Part of a small language model's weights: 8 layers.
MLP neurons of a small language model. Each row is named by its layer, matrix (up: input weights; down: output weights) and neuron, and shows model dimensions 480-735. Each number is 128 + 32 x the weight over its row's rms, rounded and kept within 0 to 255. Numbers have three digits each.
Before each neuron's rows, "fires after" lists the tokens most often just before its 100 highest values on Wikipedia text that the model never trained on.

fires after: " was", " is", " be", " were", " been"
L2.up2001:120116165165093134149105147089138146149073145119125118101102180121118097183185113081165160173116129074183120087121156124155136153190092161175089161102063077099099187156117157141159138128125078102118175091159159095095124155119186177193194149098087097125130177121125078115190147158114131120070129121200129144173147171087160152127122124202166128121110153123119148138126147110131113140161127106081157124180154053122167115119119151107121159083125146106099099149104109110163165069119119073194077081131179135127169123107056133105138178092162110125117112081146139112116116099088068103058249100186147161171113120178129127117118116129071133109179179101110109100126110082175120217114108170109076175113172142085147116110082149168114119110099159122216122118155093113174150119186123
L2.down2001:135115182100137175082090115153157129130107139122183153121113145124105122098183174110115107141148196162104129117144117176127127126108136183083134110164169149157142118092122095096088156119110109134160116099140183169113107143117135131074127071142081149133094107134128165174174141118141136073086133113060096105096092141178121178101171128154181075090177159115082152131144092184171086091174141111108140082098074132135115123101091093185098176102119118171175109136136117089124153113176082128148150127130111112172107121111136020125169181121144196107129085132156193118149160070170105183170147090164184142147137102094145165144101114155130105090047138140156073157112096134081114092098132102094118096122148145090132111161111073118110138094161084098082091127092099133120121147038121

fires after: " the", " in", " on"
L2.up920:135135112143134085074146152102163087082181145127078170073070134121087172056156122123197136140138087082078136159194124117102132131144073073152090176131083161115210170116098114082185194083102113166065106126119118104112080153120130140126144130126101130051113134142120081155158124192084140174105087156083137140171168150170063132114083116079144084076123093094174164127137154112100126166141082124143110141126166156085084120099090084138097136145127091088077037126141182111129116141148119175255150118115165121134115170143080070087128134098107105140112099075174114108194088134117116108123158168109109068142157165138093118152115138162113123159168096088114161086133137139173095137137095051125112167104140085158105047096151135097151055167089120160161132107057112133089139133116197
L2.down920:151143135104077170085120170128158191147082137107151141153199133130137153050163155147115159157147168142166181129044085149155151133130093164142125147116114198105156138150137127102095155111122081098110154058095171114159132108114121096169101141078124147092146136159142120126215174088137114123059151045133168152130084119150132119152100125120110105164114099077173127128120154139103111094136163093213121121182132084155067147064143113091150111126133092176114144109081143117104146127144087100075074181080180112079149054133079150142178169126109170142064163122064073156068097124136132117111118075067128164096114103156089143127129120088133102093130183161101163145119089138121134138158140162088124106119139125106134140166120131123098106146048104182162140104184114130134120183126159

fires after: " ", " a", " the", "2"
L2.up1515:112152172076142111100121128137142142162179149116148135189144110126145119146131084078172142176150130118148154086152135125102149117118100124132131162072115209092114169143082106048086146110143124126158115141136121102109114106139128186129131091140089115137127124101105105101093179141110131134156131115123171110082065147126111140113129132149122130159110145169036122134128165091144110123112186123091095122134116077160051104145145077110160116171103146147097141147135119069124113159123132122142148095098079101181158078130099140147122168057068154221128138108125143157093141171125166120172153072108123093093174138109063097124113131175163137103139150105132134128115122082136176110130116190148049109121159101158203107077123127158116139137098150118144119136153157183096117134069127
L2.down1515:195082111195118093094123087176145182148095181122141150102104114131147129135116107115142107115124106105193084087093098169171124162081120170087133122124156118137178104103116171145114130117140154104072167093169104100177142162150126080126176135086194154167113093146158163099139123108119062108149091112137097123137101184128151153086088110076138126114179130075180138190105158134094157127178045147121213146111135135149169163171171175149153173131145132142096116120153106142153174147066172190153141091098141177093175139116099152072148104136144164081082093148142137073143172074085153147101102198132119099137087117098148157098072109140105188121098184151052115063155156157112085113112102130174121087126114085129101172117132217124127110118134110149142140130090138107113116091195198

fires after: " the", " The", "The"
L2.up113:116120177144120063170073097168152091126103164098170090121139156103150107094160148120185111068119136081151160109083118126062167099057120087207140103098129131164162131186109142105133167129137061132171155153104074080164147081088142162098159113111143182123144105111130165095143133115141197186152110123163144175162079111171080150147050111086156199143107057064154129119105141129102086135153134135162185077073120150168072083148128110126103169139082085150099062148138163154109160215158093119111184120094103147101140092096156166103127114114108115151118049106072102098112062138133086139108102116118089139127122129131150145149123141112120161137130129117104125121111119104110148108093143154131149061122096144132086127111101138121143083142120097067121151167159111126163087107149151
L2.down113:094143126122090087133091104146112067102122123159159100124153070171150095098155183109173124139161109172051146172079071103085163082225116165094143150137104136113135122147122115121141149110170165142164121130103104082155162133132114135099096060098117108132178119144177057135092179134076159038141159075146164098127118120081077098160107175154134081136124126091148160130127123147106132141104147107151131080157102155084159151113141147158136112141198095107122194147106133124093124137142117083108138171088108078164147128143154128066139137133099143126050119109176117135180109131166151154186153099106110156131195131127132112120115169094095154168153161087166165132129108136120145159135152157101117158149080116103134159142149129093074041126143151194112071133125158171134165189140120

fires after: " and", ","
L2.up2771:127082106162157092075127194152158153222117162101130118156108147105086110155072098198092164099072128127142160148126147109155140122153127193127144131121118157082139170142070071103067156120151077109133137143149121090159131121211148121107153189120131095169128192160166119094081108113174174153117099044182082116117145086130140162172164124139112048067112164156116129073099133101114121132111182110128108148122157132162168088132159105154170069127107132066134184084171185113112116033169100134185120168131097152102117086147136158145084099124098110103161066141069146117129095156089114138129138124117160140125102116101143122067120155132101158113073174127173098143160104058103134167135084162118196131142105132142130163151089033107114121122149157136129189126158139135093098135137120
L2.down2771:127150088170125210150088168153112171143165126132106130099112134110118148092175117081078116156152095165147157136142102151139136183095161094056122147118120128096127109104099130090100147158067117235106126154135112125139099162128104152116121169142123147167134097105115125158120143088180142061099156104101135088135161115117172113084154096119105163110092142101120167107080101126126084101110180121143147136118078076143167157149161079077128131119045167183172119179121154154147160112057160139058089147148138095157128112127080143156175128148112104139236141145133148121153116142100135126187128090163123096146125119128096081171124102099142109136126117134158127152142058136102152070115139109132105130131091124118109140142165118096138155105155080099144193158141185100119057123126172

fires after: ",", " he", " it", " they", " when", " that"
L2.up2984:099122157129100150134133165105086113136108142091128088116118183112106169091127172072157109066065103103115156136135180090086091120142115124119139175137102094109067133147181123202169113125103190132141061152116135136108122106162137112181166128093146195148126148096204163088077137145138138167158167148097109170072053176088119125123150162201082115083093134190136095143128098117162163086109111189085159087091131122189094132090133122112056121109117142122142054158108114142143111082161155125118173089120095183151143132125183159135152111095210172154203135059110172078171141104186160118097119179175130154169101132087138165135153107147133155110150137162124175102100102149075126139136180096135149132083139168144123047127145118142193062178127148127091111050128131145182090153107125
L2.down2984:146107073141121128078111063165159099104144129151173111120170118121173123137100094183081154130179142175161045166142121147159191138081151097098119088088120160099142136173093107079132164109124092104148122154151126127142075142116090094157116123102147078127078130089150123188138122126112141094195152117083188112211155067112142169151115068089145052155141175052118133130141102132104118144102123140217085180169132159083081153203129140195168123171092117095134178063140148119089095167124139169127125110126088125173141132123110162190101120167123131108076103195095158114025133138106115137135153104076148109069123117119123117125125112129109135174160100139112115133141114133130166157143123124103173154165120076099128167184163124182133146138159105111123124169214189173149109126141124

fires after: ".", " |"
L2.up2673:109110138099131162095116150147132119141113039111135164097153103155133179187125151127194048131128093046135157158138070118197156118125167089131191102112150165091114123151178147121127114173155132127120154161203128136133093170088112133098085156081102131151131181119143106072153118083137126146135136150174109119093144110161129127108111126101095131090155104099153084117107148158103097140112128108148183111170143154163118121132143109156097140085162186111137130142129180075111133172152107162153114088143107135137154076160148175128132148140173080119105157114178114086075159110111127123113120153103145176124161121135181162193086159042130069122103103096137099130081112130185090125110114063146134131108168161165180123156146114140093156154122130071096117157156090113118085170115126
L2.down2673:171098119129139060112113156103145105080177094068178072124179178111191137109165083130051077157092143111107157085130144126115108152118119106170062109151220085137123056088140107131111117141151149144128128135095146111133099167168144091121167211104132158127142161120146131167119154086143091150142152149125091109149127126158118154147087147086137088162163128146117116070062168082098132107198118125112071128133105166114145152135186174123087082174071174134135124093156132127129105106133162111098109105124090117115044147063145073107117160148060120146101172110152077082093211078136160148133186167112150112177088133085122129111126132151093138134140113134198123130115096154138073144117118162127091125137158104092139123126126090114112102174100102107124144077123120134051172159142102

fires after: " (", " \"", "(", "2"
L2.up2945:133141221141112100131083128121130162126099176103113120106113117108114136153101148101133083142108120114162120113131114137158190120130099131172114120121122108121087192126066111109141133109087050136156162149172104076116147108166154113062145096102169098169145132176124123106154109166110145082149129156105124148110129097112154171163148119110113111115163160192157103103091099125090158134113224089146107109060132118054164101172118137023138177131117112136125152112173110171082123130171201091088090134074120135158138151140159137098172134049163148092100169134159169151146138151165136124127165105122117180151128179114069156178178165108143107116151189162077162192120124123110154126041173091134173154122126111110097092146162168052145183101123159156167094166155123104091170163099118
L2.down2945:113190149102192135123187123130100132093090127144127145073157106169090120144100080137108163060159064079149054095180070086181110129096136105146125100106158113091187081157121139199101163125118085100172112158139103097154145112126101077084099132150111140102133126086135186125122088133132139168163116114123134159115123113136150122101120144144146170130126096176086181094104165128128108124120120140113129096099086134162109075154132125131163144128101106108126125144012112128166190152105166109150152134109190126149130171184137184135123158109163079079095173145140188143137096152117087187180070113172068129067084138123123142109142111119121143119158106146104140082154152139134070142125165150146123143122104117145144160135168148135100144181098165073123201102091153089084163054112178

fires after: " was", " were", " be", " been", " is"
L2.up2855:152120149135113120144145144112123161147140152112110120119054122109155133203081092103110119082168131146154090121119085120129153120171091130133122106160132117145154153094135163138154122147111113119108130080128123128052073155154156126109146140122130050101211128121104092121153162118156185178128136085166096160152066135151107172141103182104182165102150173078157110162175151108105166130123127112113181129159081194117095166106139057143126180139131123169123098089155161127127193137129202119186130099151177097090124087157089114104174134131110179083166090130110103128087121131146095163121169137157155143089158177117130125076104137158117132162103110112155073115156182113194066160150119144080088174127144158090141109136149147146091188107091173118190093197106146132122160073146129
L2.down2855:109117134116149088115104135157187150088172134100150061111155135101058095123166182076055139122101187124123153161145110134118128140120139119125106120116146130148137109082142162141092101138117081194154156141139134125108122154154177118085156115103105145142120126176124174122163175192154091128043136155082142106156146130167115094155135133136126129064159070126116111170125162109146206129117162093099176150115179128187096109132152140082119124165097127083131061173061126126150122183120163091132147142140125084105143055148085104149165177164185107113171148131179151093124166101141135106115102103151107121112090104151149105147147137132131092096109167138100138119094076095048182139148169143153130165110115146103143104145113029106159101108110120162114178052146142152134144121074165

fires after: " (", " \"", " a", ",", " and"
L2.up473:128062172187153074146112107107141123185152103122179082163166158160126110106129081093082163174131101105113126103128128179185128154166109169106138110090101146140093140133115174129100096079115132179109101107142149107125067130162140107109126101155136147067126142182080167158122139162133175092044147165096158144124122155143150124125170156153132142122095176167040108150116204124196142153126166131095143149165092099143073128139139113100151131147141131135109160131147178153177072161161094122066142212171087128147119139115093097149143147085141103170137154131120149052149152123103154138160176116111108103162196161154087107106163163097183196140174101203118132169140112110124083096078126171089169121115085089120153100146108143097131141116153100167153142135172116128051085125056144
L2.down473:146136142123068082121098141108155091130122098128105123177144163168160145114064117121125118102078124106147118067120114111121158113115132095172143141128120148095108118162146101146158118166130051155111119128188120134105124093105123154115164155138141137073102110130080165116106131096184129126151109172158099093166077134106084178124067125156100133125204153186134205102082093112164091120136094108125129108167136154067126132091151151074111115084131118095087179074125094155086148196100149180168142113124158144120093125140044120147112140131152148123127107131137127130088174121120146094133115094170122183090100172080193109128083072141069133140131140095079090073131139139101168139159142121079178125160060163150075114094154131128147142130145106118144126164106157061117150123112127

fires after: " the", "==", " (", " an", " "
L2.up2714:125139132127225096145152138137093155069143148163118108163133175089092126136192125131155130154145148180118065177135125162050121137133125141118159133122141086172114105121133140055156121098083115166116119150116132064081063116111097079180124113046171130157223126059152099152105144116110172124126177087168142131112108060163124114120109092150153129163101114171103151162146183151119082102115147059174141061124144115129098096101106118103171100180091171185138144140125120118137093124162177078122156086124199094100101153109106136126096087089052137106091082157136136150139123161119130130182212134137119102137141120125140120117143107115120207144150143147184184176140146167129166114132171199156111064158137113176104072115080144117164129065087128108138125125148142158125086151133138
L2.down2714:164167172127064197094171083113170102097096118068147149141173145147175109132146121154114142075090192127122083087142120142080126120145123084127125129110128154117187111095087077139090127121175099113116142116109190158125116147089105149070113143121146147202066108131157102120125172082137097135084155093123105089118062079172079048176148148128161146146187109097071114093088093167144163124156127106093113087145154089104174167109098116064152147206117128152118155136059114141110157179135155117124125098123074150239113148140137130094189095170138105116155102118127108117165156065137103124090090176138078180096165206098152140139084120095116084135127103086122164142130143133118152143116118111110059143114101105146141131104175141139106121139105085115124151102081109151143138121138109

fires after: ",", ".", " and", " Year"
L2.up264:111090161139219157160164165141114139192117076128146112091113136113105163136125135114116190113163129122122107122124168128103103169137073112092131106165127088109110120157171069129049086137128102096130072097119152117108126131132112125155080103152114161227142137127104111050146108066121141154099114116122114150143127143089142158119124138205080145061100162123122118169135149108148127122102128142094106090111154174114160160121154107115149115121104089141111143184144155111120145112123164161105160101168033125123101154163185179162103160111069139098151114126128109134142088133098135116147093126175112147110146118131148230150110144097098135041164138119162207120109161065140136106104126138064168174095126171149142101119108163141147171136111146125197161086067129145124085140120154
L2.down264:120169145121095131167132115150094166138182194094161121095162096089078154111091083147108106164160107170117063173097115117120133104083207159219098146086083158149165135073092184176101119135119148169082192168149118147058150142118133150117131179128093120117134101087139132202105108103162104067158149160144216070031128138135127096165176065099179154154120105117134131033135137143118120106102112138156113126102073119203169125122090125127156145073094138124142169054092152102147098136098147118163156165144107136141160090059146133110128087131138113132059113172110132131097140102164108131142150150112175131149096089104091151158184129125121123175115173106138093135100037141063085149101164109167115156144093079077082137095186118108096112108127078135097118200133138149104155049089124

fires after: " the", " of", " to", ","
L2.up441:106088101057145141175100094074149197081131082130059127106136069116050140104186130161154141151090106158123163170128093091088088134106093230140073125125113139103068081125175118174145188153144147108093085143135084153066090147131152103161169123186091186114136091152087122134180096078153108137070110119114174072158114121172106107131120117101114048085117152093108179142134144126108140168109093112133165050087121164154120105109191166136059090147177118107234121133123151146167139156176160122069183064158077130139117104122151124115135130091150121148109141154157137139173128106133205136142128155156128171124128101160131125089149116140118150095146135112150092134126092159177174159161108092141164113110150190143145117107127132124181103148100155126132109206100129143128107141106180
L2.down441:120144111119140073106090095148135028129178188078181176159112125155129129120111141140141172109101163156173112146116147094175122107185092160106114090158114135158146176170143144105139154113159116178108104137122092073135076117118081141097129139104164114188132133111169095045157117151168184047190117085142126115116132126182097147174123121199105095075203081113191105101159116145144115079140106103158150150127062154126141118154103091141145132162118129120096140164151159119109129100148055092151141165085138178149097065082106102122153146167129100090097092086069102136105121170111078129097125184074160101107136157172186147161198135087150151212114100155126151046087098175102165112131150136098073141155135108159091164125113084152175024118143132120128110088151152129142133160160120

fires after: " the", ",", " The", " and", "The"
L2.up3011:135131122133131117114105095062052091120133120075120142087091177128072107128173081115164120119077163132176152102117057105029138108125133118176091127148121087062094098140160130167114131121096128129091095085144077147156078137166158084150140098104117143153142096128145092178176104097108090158143178025139133093113128191121094157144102100120190148153191131163099159132141122104057098147116098140122138060126104159151110105154154134127066104138137149120120116177100158069146072102090073137118153122108094124147087055094098180144167200089111125154134127097134122150110107077147090182141164038093172127121126165127129127128138161088143128153138116172136162106203159098161145121129118168180181152149141144124126111138079110126139126142183150084086187128146083134128140169161163
L2.down3011:120075096052138096169158109186130172093154144120118111159094080150111127103149145114182192105106149126152109151155161122148131148075088102104049152137121107180141138144165140158142195110141123114142097136142084155039123102065127111136137179095124102118120228130112117123157113145147204154150093189096155151104134124139165135135175120120062138116153088082082168132084170181163103148122131174135125080115071122138138131131129145118193139122107118099124076119135103116125116121165150140131114165162181130088132158162124184128125073143174105116090147083120106105112177171115144142119115122108105079136133111102147144175149118135070125097154106110109173126136103199098121095204143094130129168141100075154135152128139129097099194135094093130144094181128126155134132097108051

fires after: " the", " The", ".", " two"
L2.up704:076143116195105130149184140105118108141119166092108112140117197124137130156102117115121166121176114027146177125166150124167171127107111051078130098159110127144161165093063105106105094141099110158087167075152076087138135179165134213151127170113144135097112110112089091123168202116132147123128095138125071096167138136168144095158111098137157125153077130144114132055101199085132103187151137117167133107162100107098153123097102168053113149141127123189130130120180184104124179210124105129139134197043155142108086105109136087167113131055139159136052089170190144145149083155174151152139154185066148129122099164130111102104085149198125117131158148164104148107090158081118094152134148105081097087128152113121117121071143118160140125148089092102087146143122174134109119135058150
L2.down704:153184119127187054116127129133122166102127117138093128061155150109117126124147133080096057076132084161131123176147126139157110087218142109129125152119076125129157141080171098122143165100130129196102087137132148095109150095081076122154131199073129124142114119067116140155116147088132129142152079067121110155097139162141154113138106101136145125106083145137163081072097123134149073125103140092124176163132152106196130144092173129092144098147143160130194124121107093155097128152126074135201175108157131052169119105135133114112146080110110087085130159104114122150146101154145098093116134172055130107122135154208110077165114126056163152152119115145135110116167162158062114119151114132142162150078101108147092194149144159159101089144131105128086163116140054149108063156169097

fires after: " |", " the", "0"
L2.up963:117120128190090102087099080112133144136131071081162121116118135068160126161085119125135092149195018091146125088112156118070146151146107139108134130112107121158102105112105140152149069095127135138101160117160179043080115161130134112117171104076087110125132177147123110117155085150093168157144142145085088134150095141081116129147162174084159081118144118081108186126147130060144105138094116154197088130133180135061142140111104132083137139184100093132102072163106139135159131089096161148178149148187144139086135113115144093224115086093132197102137102155131158165116136089148171069115201113133123136163120118110123155123136142095124129180101110187159126144165142110122122164140151127138098130132125091092114188104147176112153130127161104109096126133094124160111153151181153
L2.down963:144101135069065124096224122149092183141089156124143117141129129104137111085157159143180178056172189197093131087094078148124083201129124117156131138154132130088122132125158122147014110143126121152164117104089095196098110158139130176137145170111132203101169073148111099094116143156165128204113146157153122116123148166192043143149073127153128169170185129127105095186138145090089091156112165111097079126126108123178096150140095144112126133117152163151126133103141053089114118102172086155100185142124150159159169091162120178148125133148129122137110158132117121139130168118130083154090087164210139153081108125161156074118132178136157118109101208138131134092152092098132175141165115096110163119133201125155152156156107074164134135197138178135099173137105186080156119104105094

fires after: " the", " a", " is", " as", " to", " made"
L2.up984:108133077134094111113168133110154127112130113163135124150131070092151088157114098117130111047118058174053150116176130124154176194086098155167123094097154152169135089170133118171161115112130131139132115130123101147169109159071068112084102160113073129122164115154176154159134114108149111135086183114124194074090148115153128173090160086136143078104166123105126169112118140152136148149157086104128113104105131082103112119141158104097088134091154144182112092155092106097120175127146130142147117154148063071088117080180132092138129097102058194170099110097155104160115103124104114116155190072134193092079168101115157159112108103146106126131129144160122056207135131082109105141137145076163151125111192084103110127120110099156123074103135105143165151144121119149122122137106129
L2.down984:152140166120161118149080090116147089154082112100113123140140149077098188127111158129132154143155111114090050109113110119160131086187160112137165127102124184089125126097138201108093155161117103149123111092021127107123108168172162154139149134137112184165126127125131038096123103129078165087101131183119062118133102124042120117173068143102121099115089148089102127158127072142147216079062184165084145161162111112161175146161131122144126149112079090088111155140128130068086078096134173117149116138104143146121148189141131137155158109156107107171039114122111165148153151147168135105070094155145130164071095192173076120153160197168148123084105140116083156102129117069139132123108087119095082164161107154156111152202151165174142109123122119122116126189132153097107123114158159

fires after: " which", " that", " to", " he", " it"
L2.up2452:187064173101078137126166177113117166075060109090149101123153117182097092163168105160131122128107127176141171125134164139096146122171175146151207100211104156106128050102154153106176095133197115111126158093120118069119114145142126161129108125118143163124154116101150124095114156191141152073137157096107107127179078148066141114148097123152158138122156118108102081155127104083095159154134145131110143140164123081188070114079159177117086123152118127181155142150135098132141147146133127123055207117095070133124077112103159107118166158176050145118160133097142124189178114134193173144102162181087167169088124118080094151103125152077087143109146133093126165125163112065021145145126082161097132084130111173054144123117117132149106124102066159095167160171138158170145139079131129
L2.down2452:122205137105119090114102092118186165084183141190147084085114109200140157133155109163130155144119140129118063146148149132111126123122158125114115124194104120138140126171122071168075157072099156138155135111130117101138191137112156193137164130099121067108111167134131110082167136110161144170122077106108152084094212104134201158185155152170146107173136094172161177131135125121168053153102109113148100022075126090105118102139129112123167132109095148096121118116145111158164122102123085136101069209129199178143134162100084133128117082118101077137069129160121155143081168063125134164140125110122173100119151134123069145204093144193133062125123152165110133175126118138133129134152082093174175136169156069179110074104115116132133128093094086179137070105128129138117122192173102

fires after: " the", " The", "The"
L2.up2179:174173127124091119171074108125091192132158126123112113132169143047144085153128141138106238154148072093166169135053130143163125074118125114111147081102103135169145140119121152155123116136139101082185130130098091136163073104101130155172124141114168166121156086151145172123166140129097150117161152054129115142085071092147142146118061159117137131126145058085175144086117129077143139146164088123137128098134055194195046090144114125173094105092085121069136096099134172126137064161104195138118139167104139124167125097097109099126107148111117135173111121093157136164132107107106123107090109148090175121077186091157076145140090147149204191134130128126162044130182147110207151092141105111115131111152105166156072134185106120147119143108136143084156150169098164169108124126123114
L2.down2179:130167131151129127119148135145085084163109168135174161164170041164118140153081121072173139124153131133104190085072106112091122111128107151153135138122152168109077152181154173162191111061098171109150171162119152077145104169064173169125120124124085125141165127117131040102121121100113127165168132091152105112110100177168099119204195120075143108125151124156126137192155175135142135082085137114115166165063099144072104157146080139140087158153163103033108065101147111148153162190119158106161136144132142119094151142193085084144134100095136148147127163082069115120148057136144210147119146084140117097102150121119081076109105140139167136147169141142126197108122200158127146124101110128080096109099108120149139148138105093108159092119151130119087114168129122108151170194077160

fires after: ",", " which", " where", " before", "3", " after"
L2.up918:176161178101131125144113126103166114095183145105119120142097189101043186105153109079118147145121090121146132091076133101154119149118153097118095156091186089099156088142144166122150158073107215095090108177104175138152178127134145109145173201141149203077122118101133145113159219087167108130147148140194160100090114116129080118101155149089097129139143068094150132110157165070127157167086192077149166145138143161126103118119169127100086092111139116124130121180107166161140099120162165133120178131161132109180084107133194056081156177192120120101135141128162111103136123146152191126161153155059118143076129128144149145133099194134095123075114107076080059133157134207123087109172072101152149200118091138115124150100098082149066125125095145142149133133070116181120084112120147
L2.down918:146104123116093166113139120156125105078069113122178137120121151167197100129147103133105140102127159071103079113113186100103141111083147140066130123122116149076121174101167157200097109140129084138122179114094079122123133125129141150176125061087134096138074137150112081122104091126143107178123133130109112165182146206120146144120161125148120194106116121181079120198126133123111069106125081245096151146112144047079177177122143131096147145120138132149129138147141155161098161114134125081154058109136160128178165109148118166148101127119156134101116144109164163165115151106106068075032119075210077113171075149121170108091133136142136139110202130138064183129134107088111101114121201170170127119137163110194218088154147092072113122125173138186106134158109116073099178145155149

fires after: " and", " ", "1"
L2.up686:182091116175162120123115116110133154184182091102086172142120083174114161150117151176168129134137104119161090107116104081121143111126145082128134095176075148145072143117094098083100141157096036134110175128150178110164110144136161110116125120190092109122168082090172083127125156165113103104142200065126157130133094141065147134167135067089120100116113144144152159162128102110144108112097132132166091118135162122125125096102166120208207121108121147124123166126072137147157172068096122120169125165152126116087147154175172141108099187124125168150119169124121099209141065135118066086148123110180139126188159162132129132097081211150106205103121132118087139101103136100117149136101089158133179086119138148120129116144095101103079152082156090179112128065099120128146150178150150
L2.down686:156107132099085142165136134171129098168112133144152153073119083047152125137105105133173126138178230085098094125136143142154164138110151138174134139074133109114103137145141146191147144124135125125164111142049120202125168088065069136171144156116153106134084096128124162162139164105126118098087142185142140103135136085183111156139153167169181144126184146136109121112094131145162147129155116132098169093202090151105136157143126089120023194097135166128100107118136136120104142143085087133053155038190090167170113148089163078143180126152148100108101084138149123107109147170124094125079125180165083127081137107126144109133177095149160112132155135059151154140123129163143140086106093118127070096118081163138156095105176193111177122205125162133138149132132166155159135081123154

fires after: " which", " that", " where", " who", " whose"
L2.up1424:088134215165149161203164122138160148076139172146085095109134158078109121063158139086129105069082131099146189110138190056042146110160124143146139153143141159156094098156150072148137058078168161121137139176129160087100091143169083110151121181129117130139203184064147129158093143083159154131124082186109115127103166094179132148123107166205149073121154108125099129071140126121142140181109132063142119149131135122116138108152071136102109097130127152128179113094138117160127129136087143152179146147157084181065123149131127180128047165205090142104139051128167139105171139180109178087139077103136154132175087132155093161135115115120157132126104085171141141153149136148158166126124101122146139144101117104184110101152090155144113126125131076169157171120079133122098109102130115
L2.down1424:163058069093168099106136083118120107172088116096164190117129157163182095127093113103161150208135137086078069098102126137153152177096151104088146161181144122133188133118146181132090126119138129109105099149110106153127142126078142051178102126101194113169106070135094092121183170144114114073134147150176092092118122125091080097084109111122114123104129100113108085187110146153113096133151096094060223167164098075149157095116135178077114180134125141220113135178102128065148154140124129134133112150121134090174074077147083167121194120148137150115179210124178106131132106155128114173153170146093077113113109170071129124112127159113087153100165157131139157110102144118104086184106133105156113124115118202131111174130144135127131159159116180119162085158163108112201103076116151

fires after: " the", " \"", " The", " ("
L2.up2584:085101191152071090157094121148150123120127147080165061123098181135117102112127112154100141079121095085134151131145139108109158155123084120122112141137140080122177164122103112196119083072072132108153106134128147106177084176151145136127192094143168124150153184201137156125173075158099120123113153101113126186088091190109091148183109121146147137116094106063153125100108127119153152077123117114156098129104091131057065071174151148110136126077116115087111118153066147185113131142122130117136144146155106094090168116203120164129179121096126145162075102146157150115122214113116140170144157138100144092116183181139090162149126180084146205094105133134169132133118118126151132047183121139116106134130102135109182115149125119092190132127062128154098168134113156116123134096191173
L2.down2584:135130108135187157141142155125195145118126095090119082109154119106115169156096159182082165094112171081110170090115100134116089092149167095088159017147115143113152195104138131116144142073134162131121144179108088076082156106117109152144094147166137143194166162185165121106147111125168118153115126101148147172145106145113167168184099125127128134100113126083077149085107108110104110134139157119103172105097157110144132117149121167123145103145109105152143165179081154140090101125132123077131124128085152141125095131108080108123161149055155079091131104144103158202125138120113099129128117146143132091113088195129111137144129122163118082180083123121082136114121125179123105113139133106143119127148143118182087185164058158141088116179116140136131174165113069097100089133167079

fires after: " the", " of", ",", " The", " that"
L2.up2551:103147150150095121179107095138077145094108133083109104106119144068138072157125120173142168128145108090109157089104147087115152116047126071150148145086120100153127151140180145147117161098121161103142099151143162113105107142140131166162172114104081190155179126176125150108153116194091198083092180075113102150141112095085076175125120117179149101167131147165120093115109194135156114125049112138111153144118122161135123162169135112134060113102108089078163099172054145170157121131153059100108163177097160128178146150155093117154122150187123111165074112114130136104107112074112152150106108083109149071112136119146110171126112135132115134134127120145109164129121147111132160177127131113093182097130139134140122171069155178111135148118105101108173151114131190137138173121114108
L2.down2551:092186069128138127103102123174110093148134127134154126124164128175128166078114127098192151116157112083083099143122087061099120107190122154128188127127125144135168117183087173178088140146125121081125157098131082166129113079118126167148152163077147103137137108122113070102086131123103146129111069129139178141113149091162092165155144188132143135097123074128118095182120109161118158139130115113112133095153129187065121149149148096132127056111130120123117132092151126170135110189126081143109102137145127122117128129199160183122178117126112154127091122139131119083065116160087102106096084119102135122151145173161149043080178128114134150138126140127111138082140128094130174172094144114132120104116127127163130089063125106175126075221136141163141134177124151235147171183139056

fires after: " |", "1", " S"
L2.up402:108103137167184152145110116149178083134133080116098163069121152141131122088159072199115132120117094124119122140107145164067144112080102112083145115136128113124083129091131148124113131155134102201078175155190112103162123061122146145094174077159155104163159160127157146158130140114092181094125088131094125175154110099122133039134102124138112127130149148157194068131084150135101078127124124111152111075102115163096196076092110125110096112201155121057089141209098191109094118123144157112093140109152170160075101107136152138103140121092161128111130126119100083136152087104137110131111075112139095144211154104127133148145119116135083146110168117136091111118090134000112106144139111100067165108117134190179124158171137171137089136143124132073130107197094141122136115162099165
L2.down402:158080115113150127087107172167105181080131139161126137115077138120103066133151149151084136144149106192120125097085109129146102132057154145152100175180099148137101100112127148133103138146133149096147051085134133102143136172120129093108143131142063142110141133136142133178138154154142164157093163146139124109109174133145055125101083053164179118174146129109031107156133078108128163104209173168134097165118107115157138187155138115146160098126131113145137139133177088068074124129102093117170124101095085108118151106176085122140166129112077095106164146134094084124078139103120137101135053144112134124113074172113057167095121090182179116096104133137118118119117179123125103098163133154155113183123149131131145152173164102103132118158176133154121140061096144138122162122093127